{
  "d_mlp": 1664,
  "activation": "swiglu",
  "rope_base": 10000.0,
  "rope_fraction": 0.75,
  "qk_norm": false,
  "bias": "none",
  "tie_embeddings": true,
  "parallel_block": false,
  "init_std_o": 0.0,
  "optimizer": "muon_variant",
  "lr_head": 0.0049,
  "decay_fraction": 1.0,
  "doc_mask": true,
  "train_tokens": 1260000000
}
MLP neurons of a small language model. Each row is named by its layer, matrix (gate and up: input weights; down: output weights) and neuron, and shows model dimensions 400-655. Each number is 500 + 50 x the weight over its row's rms, rounded and kept within 0 to 999. Numbers have three digits each. A neuron's up and down rows have the sign that makes its largest values positive.
After each neuron's rows, "fires in" lists the words (lower case) most often at its 100 highest values on Wikipedia text that the model never trained on.

L2.gate538:595476469497453514444539481477576486504584512549470537544445499523523559518454591528542395541560547528499520523538397462488432531527495496435570502530533500529471504494425495519531471436452520526583539527494492460467465495369471516533494575452409476523432495504436465503469536439498546415435473459453542451527524523462469424533479543463449477550480546489471457554518440646492527463493486575499550450555435506489472524436427473582576516518485490455492461407579481490467465541504506549521432553520518554606500440517521561422530476510488526496564665522547574379548498500582496504545449420458568490461623427529502504526473426393442440569423462531461521565462486412586469394448391554505517548547562468523459506508483584579500486444552553494551544518509476486553418486440463
L2.up538:456515460549436482525523495499563504475443472506473466504470570459434436530514568522529534457506526477442434518483428513499402550554467517553522447487485490495510534508399486494473567545525468562447510566500497467533411509331513524541424595495487455443525488482417592490464535500412572552518472514407488429473489557511473578499536494511432477518529512548416445571523469554427609515584483510408449417437457497480502547505484510564430448532552539425505482505518438502468397505467563548498465540532503469643502427565484507455483456519647487508544432498551626521525559498407522492492527473468576463543395515485569499404492472412536388608461408470474489474574443523538491503481451487473445521609550458472445550492483465470474482474479569417567534484530521488536468489439507
L2.down538:466537470514460503541596469507437550404391505527405480543558415414416385624468475406486499420453526491513406572484493484474437561513487479511494476396507429461532424527580468453479527427494574457455600524504504495486451416516526397486518577524529487497496497462525525473485438450522508489580507466542494464441513495489492452499517498559487514525565504474485461489392574514431526502559507446447485488575474374444495524487490468452550445467479504552492466508477512538575517560496489500547481539482500455583520522545569534524533530532596455482473394494582566595490536443512548494537533464498478481464655520409445557427503524361504505510528491521439553425583497526493562511528447569565454462558482454539422548422537508511490451567514536523572607403468445537460438449456484
fires in: "u", "united", "u20", "uanl", "sound", "time"

L2.gate1315:562479571424475451382595458472492524544584555502470525395528525414528517485506521463520476500565503426460534522394507420441525540443473562408558457504488556526457464444474535575618497443460448462465489481445523548480528460459525442520505524540590564431588574471399516488434478562514503573517433584444552576462494450455524523537562536539535517440442413426529560405527496540553497552527588555517429402548580494541486488497518505537487445588524527504490454471431451441544508501463443550400470488516525530420485479481521524475493596381516537522504502554406463531516518461511515461459472521478500578481526421575476537484510519469460529480530556397453554513527469542509544467449498440464558501497604501546475496505536536472535480530501611533470425533549483538577504602428515
L2.up1315:494540448507569347473432473506510521584500486529472460550504497548465506510521486521482414488517553448452536570535535513469443470546463483563469466463407458514406560518460471446475530436522616509537502505480468593512549521428541495340510477539474564524610413418426493523458524558506440531515495372433454534430515379522534484476507495515595481480428490475557491562472556483472643524537499522470429534540577468555595492529456468412585436522465605470528439469466495486533465389442476412477445511464539426445531461456537498518493465550449454597467518526478513498570519473444536564514504520527523551547525561418546528524503524352487488479438487569558476491523554464487567471521539470650556509501410446489509397464443507435478385457518529521559448518496608508496496486428490
L2.down1315:523479548475528449407482470481539509449551491493529416537524539512521497347483620546473495471569508477503553487513575466558440462540445508481525485522401500471541464472480520492432497566451589487535445358436496546501443593552508568501493493540456583546537463465535521532513531493545546441491414417473505527531468432513546392547456474557551555456563486525511418584507479555543472486504478521425507468511560650572546586529532505513553488494542560519569481567489447445445478489478553482521555510468462450534481477527507513565609513543480518488507446605408445468538440507533438446422411540447474564474521465474487490505511537413470485496464492462468506427524485426483468508485550506547499501526617527500528492473511586430473469462496575435548469515453506460498468466417569
fires in: "history", "career", "release", "early", "background", "details"

L2.gate160:511478624488534566550466561587562514474451459542577494499439534547606462459470397561504447607494485490444470495492590481487402516536530530422547531501517562491503477522554432529476511549432519486524570500504491531504491504534530596537449460544475569453496469493474525390462608502379573518605405483545561427450546586486402566548527403580477553457496532511508489536472458375536489410561480516515459601498582488479502474531411519517502451510527571516508502515435458538533480517504536451472488521542592559449474468464519430486461488555516475578439451569421503493628493473553461554503527510503493522528566569475469550645496415478539548563453520485514486505539487528572438524456530457570523483554617489423567517558464507444522465547473463467554477504549570563526544463562374
L2.up160:426553606440588465531509530533540518514520490461388506568535570495463491573420475428500348541470425576486512474483546515522491504531491492477549474585488432443476406559432448448426488576556587510513469413471507479513534418562427490483506422615505503466570436410559526510480436447521510531542500508421482495497556516505460478476505448466437498477534546482475547560440544457491447540597567487491436489471502570511565493414447482538554439480530542486505502484509451492504525446576462632556525507556484503537430478486492488519435597509500591464547520498524577523561595545570489484446586486479552487605550522552470440503549523460453490562500460532417405474382457514542519557442508473515440518525525590428516507495546536485568469463522464422499483449461460450561591534458550
L2.down160:500560490540508512498460506513583557518489517518446449518453454473467510529569588584608531538496395538528555520491510420465455486540499572482444520574437524417476668564554464518481552590517559512500636518545472566545451400503549490510480521509463551488521537512492651531476363434513632445518481497418567531531464523449495545493467553419533625500524476530511436432513450417515546441452481590454489473549378512547510582450465489441469446488492503451513572505460517376409448487527440464505512556453482494453566596520521494530456470631472453479421424512479520445567501550550558524527554528553460453465582517505592566514529582472644436594351484413469424446486524513506463480513478523505528508433462452552474556516516539531447555539526550557566521406489477482462590539420465
fires in: "from", "with"

L2.gate1097:500540465461445453465434556468437487466528453459460481561517561483406531417468542498578501579510490511509408550454491558541479472506479591613533475580531468481631519572546566420528483530532516542581476507481530503376483527487492505424437537483549599484436547563496494470486429517554465526481540509460608497383533584510421540563592562510502518450573608517468505674521470478506534463490519482564539601379505439539460578507458350492480491481450560565506475473529494456583489519469468412528554522474513571399446544543483585455479537392536568581541456502430505538474490421513451454505529516420504511531547481560409491517487431427498553407433486472517486506559455523528528478511575478440506499493543557471495589439502510507493438498486505519439549460478517492409468532454588
L2.up1097:430520501432506526519504533543416553410443443459473428532478449457574403455464475539460562439484523409469419543546486539583490568475478462470445510519404532466490564501440503479556657558553489491489561567540427512495527464484480552474518480455476525507538561413537565554558430493526393548499500438520490627510591497338490463581442450530547505530590475466532567579496421492555507465441479535489470467508493399539574597489585497512529555575459530537556509492532493565454532605492507407557492492455572450540493509493484491548486465450442477606539604517446499520486374456517458541543546481443561521474453468526485529515580522520463522486462479516479382501511459477469507475553563495504526482423473501466531490518540621452409413486550462530469474475420548524477438486507477
L2.down1097:474524499507458551518459399480486531409443474457554496507561522581502545547494536608596469526529477563487489487481508448542505408493519508544534468529486483471464572486407438518461447426557431466450515485511539522499479511525501455511501486426491505564437471471524484511540551567425463547458448426466556430567505538528421454428545517618534494523599509544478514549482579563516472537536487426481411560549474571537493437473479538534511639487513469565491528471454613518490507556531577518584478518489530494535598518539418520487513492493442474567540478541449535415544403495571508552481462510478559487414602405528522550439537453525479444488531432407530493482471545447529546483466528534440538471450487567501476530529496491563482530494500481491480518399503488522489452530512545
fires in: "this", "each", "that", "1"

L2.gate530:485632522486467397482488408493442549496439431504465505490499538552480454492503532549579545538474493447520447548580474519503512500468524420529495546405514560470510579531556584459559464435488538378441512537516471616526469448497545474530493484538565492490456471527428500500508582503521418560502507488649565501450389444580487537466540571528494467493474416544456481478599533560470506529543477477484535451547414511505474464492553541507516470465493474522429543484490474506512454519521416532588491528460512486490433416472404520416521473460586476570613449546393515486496646558514507512436422455464525477426471519465540491483450493579485529571502417532538514419473573502518496456530465579520605481430505452522469598494513452436561519441530460511451489412583507540487476508578539
L2.up530:537497473495531459509508534496493498441463426405423506506473482447656448478452496543476585426507494517558395510534466492506538542541520547492506488521533530511582519455513635451505547548463453558523524501529463580567584494451538527461473463507492466477413402539418555492456570557563369547561389483518576509546486448528469588503424480489522440458430492538429526522470530453501510492486570551489536439461588415504557492449484516438411539418451502494423470524395440515522442499430472514475464482450482507558520539486506500503502511418505447495497475553489563526435491414470455540473616439583496474478481502460544562546563485391406493467482501555516483424422532492473494408370537489471570431554516473444558487574521557436442486529513467558480456415455523462453476464409477
L2.down530:558544527454483488541509450459559564571466599469488521476568493421526512500541519456441554511513531474567483499488518460525374417459468475448445451366497524518519458593501455452599515461524484473528570439521474476569471406457516510540541524471575567409598519435512539487534568473452362480491453581448577509538498429599456492465546556569503470539517430550494428477545565443442515513545469434435474567594477515468465507496546528440517517442501522555462535604491580444447502475519551544534466523428581580534434464450486502494481477515547509539585462517410486459454465520483504490525515533466564562522568502516497490489490503494575473501443543458415512522474486411423536506483554632549575419520537539514499556514549519530523642538387563457462584472514501477494440533499516
fires in: "as", "earned", "not"

L2.gate961:541498416511412496454523480466468450498481549484528438548472452534459456500628541556460525475512480509554489523585485554503410366460505565539514493504578388485516441493466482457423516505472596502505528513505459511493496522516533426405526552542451530527499525486406543468542512483411457542470514403512516469566455502552474460445498520468520418485507466456447447455547527442487507488470479511475509497468529498461412564383502387576478479519537468488530501480526561482561444461528499420432528597528464424505468496505502506507450455577510501488461504516446509546362527502557490526537428474430574523366547534552513464518523437549483485534554440518509457502524558554517549502609475465517595465497562445445468548512539494454572483471536480459473478476553485535533567489519433
L2.up961:440599527554485535579542509532525532539510522510493375443429479501575471588464574488465499447482619459428528476535444635477471446533444507589483513562517447449484536539477445506484589452468575541571520430488498567512511474454566430563574521493492580524442495514496446509501507595452514439471454567603512458493576501462528478488506459549507500464463555521477424524526426521488563495452475504544541432492464494581567490535539508492551488510464492546490507447482508496559563576531433474466519585566533555491408378489547520522462514475478564480507572514553474464489521508488501519524591455491572509495476491568507432480487531547504444488523522610522588502546643612511421480484508497499561452514469567519528530523542517578429507538570444585528446407510563484544518504506545
L2.down961:456563438523501509524641407448415472492321489508480568506551467470403502506546453354500467478547569468494537497542499590493418451394490510422406489474493436446482474536536526490439488545462527517578544489521459445388508595473473482531496513633430478468478490462551535596470542535477442523600410530551437474523500542599455519591484498515506477525495534505435522533622435542491482498478469496595407557539493538469450537516511481494487495438488454538531488499605494426434413540492544489550569542444449554545569442465496466488546467476499515500554539477561543596426510509469470445444455541502477482435595503486500491394571518533526419513621455496474473459509510572464487460536442578501498450521478400512497446530492477458398526504452484515518491350546544417556587473552504
fires in: "united", "new"

L2.gate539:581490639546681553470452516515390470475538522484449561557450457502477455478593440520504469466462515497450513493534486479562463479473412435482494558587502412510522452498522454512476410488540425466542564537408524453449536556432488480527585502505483501478533567456463489585465541551527460558431538542457468563385476479488461552490491563479480542507442426512585632564485484444483584445486449472552497489600497574480535483612469510438442489415537604362525531535514494454580526571448467588403549500540498548484523468515529480487509479473556552533486488495468390504519454465482578495572397380578508450494459542553554491538602506444541533454457439481500473454544500609505409567558493493501523506487575587536546496502414495482443498608516501482472460389560499467389588500621493
L2.up539:531535461490514508453464524457459528511496524596497461441428434529617464503397491487488506474534496527531462430468465467453471577542538483506546507543473509542556469580556556497452473533494527401506552538502566465536459402395454423461499581482528443489547496539520457498562533486523579437462535527493522497526435529487483478605569464539544520638519455531457561445483575524508484464491501406471600495483552524499554501535469434470407501555515458511600466426470504539451355472528396490516449533480401458448531627513499446441559540502479514470530531595457482441493529559488444376528473395482584552522479480418507483530442570518537555507482502448533473570455469462566571379490526488510534541553534525459505501473395392524490485391517505509542595557486539482546527505461510
L2.down539:501530481554548607471367532521534581541563576462528491435544566508490442569428484429514460621472421471494483403502566539529589551596472474530481499508525477570512449433550455475458476457569584474552459417480539578581509564493416516510477477494508604542464474491528512516450448469525466480477498571496527541549491477490459453501533518457485445513512500535462567444494564575453535536427432526469556463498521446533470538422551439479505620425460463460534516503519495546494517520520548448482509554511512524497510548492615485546542469488506537583521506470513489592533588493469493431470508520421473557515363581484429601468502494442417391475422485461513514450510459508506526515549416481548470585466487448405558599514540436493445477441588550491463567528521595505504469509424453
fires in: "population", "total", "age", "entire", "time"

L2.gate998:422536506536484560495470469499537522551512517451501477554483507423599395494487581447558380557491496509580459547527462398462513646437459485515531523512499510592502584546424517491493510463457506468477453474494459539474493569530535541479521502550488501421483530459442461559408497437451558530514509495410493524523456585479426537540510512513525471498487475595480388589501610515485542441510460450575549561558494576575479527564442514496491388480569551450581470542490428522519532445527535506571501441481514492466484420389400524509550458438455433428496565538432486421514439451451452562575471573570441466495542615508518517480505566451439466378454554530490550514523459453474515546422505460568428504501465468555451500481481437441579494451484553470592465453468468579395530583507612
L2.up998:468522515540453506438569452444524458376503457473554462454513520500476499521411412436546418473508473517498453498497422522534495526441454423449588506497434452518558601420474509477541552475445540424519499485553484484489605570457519491480502509479396421485596496503392488530458489524521533535569480520454482512516477494493441504510479436494535450443527534515465457613514450437501575507477478459495540532535488579531533520510551435444485520452523470441483457520492530458527421489544471545391449544471490541449436505462511525479482487505521454457489477437453560457511527503443504573566463543392499462455539548375554505505497553551463508456484474409515474536617481530479544654417479539523495500431479502571510468461523451462506466502507481636521460516445531483496453500472592
L2.down998:539475530425525533461480392570536433542556512491523530424487514505539429525443510415439441547577520370470520533497590458487513494505503418438500535459553491420403535543535520479500583525541433506461404461424458456513494478468573453431481483472512489431465372540464549507508589505490511431439552563524627419508554473544447546458477608494581465467459446465477477529376515529443502568450522458436541563420539620543451534457552600499435497460518469431543552618577587504477495550497552551533577472502515480484528527455474469416431445403474461475546573555537575537422483687436505513458462500573457512548659511582487566522416483576506478555528544447548442433551509510474486474499480526487477447568525499550477496569470522490697464492463550456442456448560518511506513471489570
fires in: "became", "was", "become", "becomes", "grew", "were"

L2.gate1099:476577530527469631482538456448556461431561503559469529439600528519525535502523593478536449526474565537471474503522496546469509458455493510487453539512518408535482411522509489487476486502544483490425449419460464481487481507488516533540538478408445586463445496532526517508463443559457532431459511552535516490455495548476522520468525462533535585498581487528490517611516463517528450497411556489494551434441407534485465495616496523454511476544450515469452462510457448463522532420424499519495633541464464474500557543477499551488426445561509498465519479433443521527516479514550441556561458515553575536468480517565511471537533408535474581554476486551526525485650519435405459458478602369486503537536553471411505461499552471407532548409474500554535513465474391544408559470599481
L2.up1099:487494468486597507507436419563561559555616536557440514502588517570537524517571503538518465504488594511424484534544437582610514520563470479519526518525525541474579457480549478438474542511570498527426523365556476467515529441451412467478507514524498566581446442459462530519494430525517514418456498514436482559458485573483475537416512496555473519488470473581464376517493475594533483504530590452473515493509529493510489636540493608461544528440597614552478481533488544467639523455466450543481532475652526505399543484456544582492378543456383435507451433454529547498492463490469452552470489544526543428535513462525490411501512542468517539445586375501533438446497509518494518438405597592509479445533516410491488538538572539464458470459446410563487463515510494452547540514576484
L2.down1099:453514485556550510486471530530551535426547567489543462488472445654576513502581488562509633502556539529460499497497495529439493547415499517445555542463441490478550422442492518466528542521556552458422521538449473333537522508467498520473420486579565471557593480506473475582439484389436553430551585485512485537485395590579491428444489535499509551435434407445472581365456565533404494483488435459584545540503462427481629507354587576551618414509513499488533554470513488561457529450569530497477584516561488479491550533473532366546490542588544490540485516553474416483475499538471468431460527455552522576391570532471584486515552391458530457512555455487508435443445486464545467530424566500473497420499523447494523553523655481375502423504506429477515541470437528465549504517457525
fires in: "to", "like", "with"

L2.gate1628:465503459392401493460447479444460481611515428498511436456424592584571584451442502525574544464504573528471500476581445429558387514515555493490419471562468492476590403523583409420570537575498547540508510484547446625526521593441527548545510511525476456471489362408551489479587444480493490523384500498516536440494479528523518508435508516541503522523515522499524527496589479554461507550489497537497496447466500536522450512492421453518535518539476532502497504469593509468560577475472573503469500554504479537465456499462473478557457514448478548512553637519532536485539504462414499430520546529478555512496484388583570430494522456465556520514501527574453566398517600564381482450478612550556509447520528402606518413531421483496396515457573523579472564477595448458527429323479535
L2.up1628:490517541457467474406598471485403488431497423549511443442502480531512596504518519456555492505475460529516530480492500462429552465424473506504472483566460528441460451535457513428476471458431520571445532488590511516559488538599421559453563546534470516421555466562473392495539524458496405493448570483424480464477464539521485545490568479461549465428530504481564508511453531451559627599382530513496540554543471555519450561575441574499526485618568491363437551499561524523548471480420471427525471489418482460476438466481505526429476543475498521450584526483535429594534348518489522349503474434580540446517492490449410590577533593541448455381582432535460406535430515490486493526378538486457454539477499478530492484592533494495559494488529455525506571475527494508540471486543582
L2.down1628:526450571429533470496400475440445488488545434451504393466512451461512453548441503453509490491525427569526581471507495486468615445406538602489510491543469467472543435503463548464433475497590517640611549418583457482523464521548464516482505529514492424565425486480541538487527530494513597308463480517496544467453564515540435513525572525408538363609518524469539523567408442475493589522483512518516566491497541445475484514521440495476515480482584548476503558473612529549393477469546567451521416460466492505513524478496545505484502479416530418492456487469472516440468453549471607509584550541463568445508605449482451478493525454533405576533473425656508473578484551468550518557455526505433520492551568475595393572570527535532575545577511495539507419443521466547460501541513488
fires in: "all", "40", "41"

L2.gate625:476476449475532525468550491553424601438500450499486548471430554494492540469459483541452503498505545475480507428452548496484494432495453468403526479387563463595446522538463457447532506459524540532461581478467570518515497652459510515517603513465448452502462436476467573492523506526500373449525404536531567444546463465446435413560498550673501472517434558474514486489500569478508440496459499516529452496545479511595557564490535487580437497523449503474552416463501547531485545465564494509510442494492530390487497462510518476452366490468463470484473510471466451456529547527515586478532566607554540523438550395496502550564402559563465596502515437479527525545502571431433432457499494503486469472475503546493457482529487585456409502514428535470430536429434517460555421408612510
L2.up625:470531494502569513598482510541465459443481453547575559478446536464488597483539471542452469449506437399485519499402475471575511451429469460528508533513469457530458475574561535447516555440494496421488549441532518550440460555451498490505530470513509504516454468465396554543518489490486455477477409552544582461472572496449440526462521467619489481489498438518556464537562421484524391509511474494515504514463504490592431483551508452529543404464457472534540553441476529490452549509557467520519545497434558484511465375475515413464477604433559487501456527469442576480502522536530438509474546555586498467511581456581538535552490533487481505461571490451506508501462558567467491506460544481463473441566499491400523473443481548462484554553493477478533400413457529543540541414607559
L2.down625:502477562509483461499470504563467476566494495574498485483494565549462546562416436503574569514532609633509416477491534502490517525466400519430548549532607501512505404489400421590444552487486479560491525484548470554523419539471567509473530524508543523502561452524455478482448584504478530358584482570584560498576462465504430469482527507471567505589533512479536519522442503509466595514586511448444529471502521567502429513542475562452431583467432489517499542565595533501449463492518507587535483560464475498539530479437444497460603526421549389456612517498465577452502477466476566559566577442498564507469634483551504488597537603584492483515528451511502429514516509439478536495556475494467528510415539535579430551548480531391484509465447462468417439507471475507498497552595472
fires in: "as"

L2.gate933:576567595528558478479474481507465498510571535483404479501504660520430523487519463368467551492465415444542499590490462472563450514541516498513463506587523540444424520434541460544487439526455530419585541483469450526454494459540503536534521507398602585515538483405504497471397525539501509502464511544427489471582547496455502450387579432550513490531492457494550419505540535550547520499529528543518488459524480547467510483435533609526446522450499466501364422477541501568620383486552510355330515538466482577584499541511451516546533555511508458589455475455481457519439497440481497510520493451429489550484477552427458496558533504472537511567454449472526400475488473432487525396481496460546581496543457545581530473461522566571404534500479488452419472470448501472558584504447574
L2.up933:534471564482563414419531532488567579518529528517518489475458474554457513510516468570515452459490551469528479675533628532445531530586468498443515486474465565480432492510507501491506518391542507455411454512501499540464525464545504530563603508438485475554574597513499463482498470552463553546433506519585465513544368489581467462489545454430519501480467473523509487584478557472465499425496419496535498426528521555582505547452546455588391422477549512496441447505456491516492462496578561568484454569476570430491457574517465563460460499476515578549504453484508444433423544477354456502397551413480436517558472458445476478533491535456494514467531488516497446515596512459493554491586491459485570537484475538526576523488485639537616422433577487391478574495471523479478551476544532
L2.down933:459531466493465573516597404477542470554527497470539457581520486514513506508487470498450472515542465476476521547542582478555526475537500430460570466459517531532436498428465515477456466645466429459477410427490508465566493424496407506495579529505493507567505570458439468566576482413481556503510551487497501442492530561549380506432539488534393500549538428506536496558448482492531527493595484441507470432529562476589464499496542484512505468439537444517450576638471515465565567472575576557431520450540486445451561539536436505525547517575573533470469539531521488442469460475497489429517521405610562441645597549504349441456505498473382453481569393490512479507514537470484413474470438501484556510511475627460490443411428484422613452497545468537563553488528549491458586456570478
fires in: "5", "life", "history", "career", "education"

L2.gate956:489604561533451502535546507486493509540430590496513489461513493556502451481515450459486592522485521549464475423459526474441542571558453536495536450552426549477606512517580546492507461479487571475575500479463530499523534456500453437535509474569595501506552506502544481515579606574536448532462482431504542597386576506473552581424513541473524611390441515561455596496576459521442447466474564468541406493461540500509498547464463474471485547487536554474485546460442479527494456454492487559478498504496567463559411523455407582577392554494472477492543515555483510472516454490484454462487522534573501528559530454544510492509435521493479426475516424527480457456563532525467501578446565489556457488485581493589515502498524569510415472521450428402504526450484582493486465466521557
L2.up956:468540454450519495476493504465474529543473476472471425440577538513553514501447460525406523444468533525494467506509490539557532524555493631494524473541520529576562518555485508520474454448583456512579496491578458491518418504518477500481544476503563481505561530512493423412524552488544425516515403482417563514470548478471590510528508499517485425475415427639442523495517523505498541378539507531462451602535553583490556442474464512449490486536480532605509541496451444478534483501563498553457392512519498498514449546424443481567357479568530566496544541537502498560508498524518555420614514523520440515534439401540511537561560480522500484462516458505621453449425452452472591450422580423437523458468511508496489452489391449522596499453467470348545587517483453520521519515460446
L2.down956:520507504490544502466511451429387513514452520549484477485516421606479415452513413519501481478605533530571496567531630511462543547483537592484550480510497549514523467572496522560458396536493463500513533387504603511528545482477466459453432480489648502470607543480442416426463557512540432507531440473528541542451562483541515473542415488528534531590477515551559420494486515485479468534549528523483450496528540526519529368514478585546440456510466585548508456533575438479527544416507504509497543439514462608475477485568452497566445550495535518491503548593483558501472431586443509493578482470441480491427604421533457392509580447433548545432516513539474503555543541490418553473415524442533521479521546517545476552546452479480453454465535508473478514566497484435492521619408480
fires in: "a", "re", "reus"

L2.gate1154:584539521533568518528485519537480535449467575467506550457431427450496574538407402462442466576492438598539519452470460454495456484506547582595538520494482549539465476507493526476512513483526546428502451586498504490519440488479533463455514472553549441458488397550451486479606488386472509596500464508440410512433512498550547559481471507426569510605465542463447469515498518455470484546474419407551450489423515518496552433449449505447530450547458476552491502626476495546456486482520491575418527484526450415507509420558485465405506498508476631487516387538388477545518514507593451495494503503487509599476494537524487596422481477526506446494485467464520524529410517455526422517447583546581499482450421458482436453538437441536504493528420506497465521437416540524468562494604518
L2.up1154:553495566454467479460511441523463502571528512506487550482472438504568448447540470514508523407451502540533529554520450583584477500575464446491509411460545406523534464421437602471492467506496498398501577571540494403491534388525507483528452456513523535486494570422462505579497553518547428462431543554509490507520549455542538504425608465512500426522552590522493495503559519514553423423578504470480617501517497472600471476476491511370527410445500535528492481509583469392426504513559557479453468628466416537537500517529485509454502458531462504430382487546491461508455506457507457550511501608468490547659470488460591507437502490522491335512416595541516505459547541509359460449421468625496489495451549501603458541546504454542442492423478439475510531548494520450464614532454458
L2.down1154:523527498517470438465501461445500394571548588542543517563473428514530516473429486466434596559472450547558512458560425490532551452541492457476558438513465448578475517472601515503439556487529364461529503528531506472457485489418525389498439447508489438533514545444441470593526444573552534534472561505571570471563458514479548488446492464516458499655510535565558474492498451570519597498610473518464466451509400515537511465470509501460493431470567453565476576583570503475500508535428540464472476514452377528567487541474450479543535512514537510501528442576365561485527492576427423529480520454487543496564494563439562520485577590630543525556460509505507478494531533501471430513472495580486494491466532424428445512470451465498523364549492517482519592537583541442486544527471451
fires in: "first", "oldest", "best", "only", "most"

L2.gate166:441439535447561467441416473469486467560434476424489556432488506528523505531499498550577468493475608575499523533506481506519376604522487533515480545429422531516432499494590429528405451546475647544458492500496530491510531419422640446526505462466574454470422524501531484456544517504402533482434510457438505402429477572542409547443442516541613403482454526492423462466477491522519476467473389506606523564371488500429495509545524537427643510533474479456488501517484475518608493461446500536506557473562518455478522589533412463463417527451480505529484462509500458605505465458483497496520464516548481520491449585551511507537508526547561525498544544467531506459557496507470419522600447473487556445434485491585456508547581537455522478436519449539460421546441468490528559426552554
L2.up166:372455459452486583460501448494562517554512519464430469490472482480502624449439473510463504541434579531465577507529610509493419619490492539463424540500432550485523409470465450473475436438411619517501499477574486516524562571451439487489467512475556559426569494473457517462508488546524479465474485518441536443518478498420503556466540496461569523416432560418538512509574461442477432483421520482531500506435522488506568536572420561576532464464498404496530472534440451564514435519578519500619491523505520495477528526509376423482525477502508557484478477506565515450557562388581524508521437442534454480409476455454473448584467526469456548473595481525550515486530553587522491590536573545512563467475416508438453460612512486456589542496456495464499514526399589447551543527462603
L2.down166:568553539554464522575500484476466574477538521454498466496589525517521573532408577488492450519532554491425469593588573390465512534489560417532407467533568534584545538533469405512518473513466510517515509498544536546564457387514540486430521488521582430604543392638533493426566511507558457495500555569508444443527482516506495440525535587459519569500454476432463452457482537530545456503427558515518497541475519469471533464449551498512552538444572373481563481552537456524467398389529524569648495502569429491614545546411579458531450433377504493572451475443540538516542534517476490510644455575522440513525725481504553495529537434472486531519479591507525553521525535514536474478541517487497436418512482544497412518591494588463414561520489473448472564609493473514390577551460574
fires in: "was", "is", "were"

L2.gate346:525441467583507492485423494542551521527446526461498542431483532532471456437445527463505474534534554452545559500499382541568502510553485479468487450567519522461543553521479471488499442463432490503551513462433494564520495517557474507482488470508437523534403483559504517506506487478551503478412487456449503535551526673489536443498488520433430566591568476459499455395477441471534469546504378502555501435507564470522508438554477529453439507461461461449516510498458486428495448514550485537524493486474448488473513430513578473371593495489509459471489558642559429436632451453410427446486443482473495503506516549557453509594402504459461443544391521510497493508458545472599522491434637584603518476484500481465556453440511430498564533430453512427504490454380499499479510524523572
L2.up346:470482416573515502378674572492454545455433500447570537548556497501519601489391456527471520478434468595506467512499470512462501583561513522429505501584462501407479535549460399536449457530500504437437560459491455466518499512526432475504575448474576446503540455454485552407494513556421492579459467467439493481459501538525404478526490498485431576557483495509550482496474531470616484533448476523486479444469545569473435554381497448450482518464518583475453359546450523541414511490578521484511471517449597453508505487450631450544434557456504489485390500490542410585461545524496587469479479547466569463541480520491472515522430481529590442506595477509479513433566589409521433385513484462508502518524576517414561551420563449523505437523477439542503501481562507527460479498484456
L2.down346:596494546525490463503547475521513474490477596527482421472485473479463462517476471482557488465603502475652480506553497470510461503575420431465562467486461490469425512552492515536507543487511478460557427513462377532469484455468493530454474544586487474519434491452427498479471427479474499463488468485476452532432549549514456484538495571467532442529597532506549432512511393495456486422541380516466488431490544429561500498486438520478471506479568467490456544456410525407391460445429557490551560571503563518606440451507478549441510487420433473468449395498514460547543480429496576458577597524488456524508396502492509452498411515483509454479457506515509549530507542443590533525427560518550504512538478464474448443431465463462510498518457534585518557443524624581535565565548489
fires in: "0", "1", "k", "noddy"

L2.gate696:446568531468495517506499500552525426450521451467468500492447416551418497584519509480505456537547449548481527485562466500591376430456529553634402574404589530641573463474498438452493506546555407505537627527491451561485470524447487592468482552435514553551447431552438501478562525515556490459521444380563457494507544437506601449415486538544493497464539400539486490485455502489507414551409433317484500419604537475505505441452503435486445449531470461492605453504494533445574528426528535489472486482527499540498587499388471491579549419507568571490552462599474464541463487481406455549495505489488502467541574518531465542474501540537546553473423568499531535412437551511450590519392553516472506516465426456512488537426562550445479541475404439417455474448473469525548483399568534
L2.up696:526543488489524492436484554492467502470504493471484544523457427559553509493515459544479557584603435536491480540495455376555484532375447407485475509457508532563562549444434502462522488442504453593496516534517412465420423564498475480403427518512487540527502456454510430477413449462476520581526427527555476493497573576506581597535470438476472529455538516480559519506473455478460520453465489468485501446499444548509501425576481457491456473454420435601427531576550530520495443488567628468479501568485380540477577510479527487505534459596504528469540525598515535538548586525479435496497477464487481416486558544521470539544479524591507557473476531480526463480423455507494526498442533498430461592476523521496445546431479548446533492471553433467468484494516516479525496499547463
L2.down696:515557501498461482472553499497542456493466538485426566563501418416507432424531459488546494559507437535491498528510493447458498475471459391521531518544423533585474453512427577489435543490442477432465525513475453493429487521513517475445501496571517406489504414562529515476357501506473583512593433570641588416539470517507468508435459468520418430561566504475431463543522537483538552510566473461454560555507503526500521420479547514467479524454428466473450423547516471499451594511476511431520590566458469446439582545568538459507488483501553403505499506496512407516483534519405453501514486489539563459419694471440392518497488509588430540459425561466562457511491558490472481528448474504516524491506550492497528498545500536453520463521613493489490436525490517534523549444448488
fires in: "top", "most", "best", "freedom"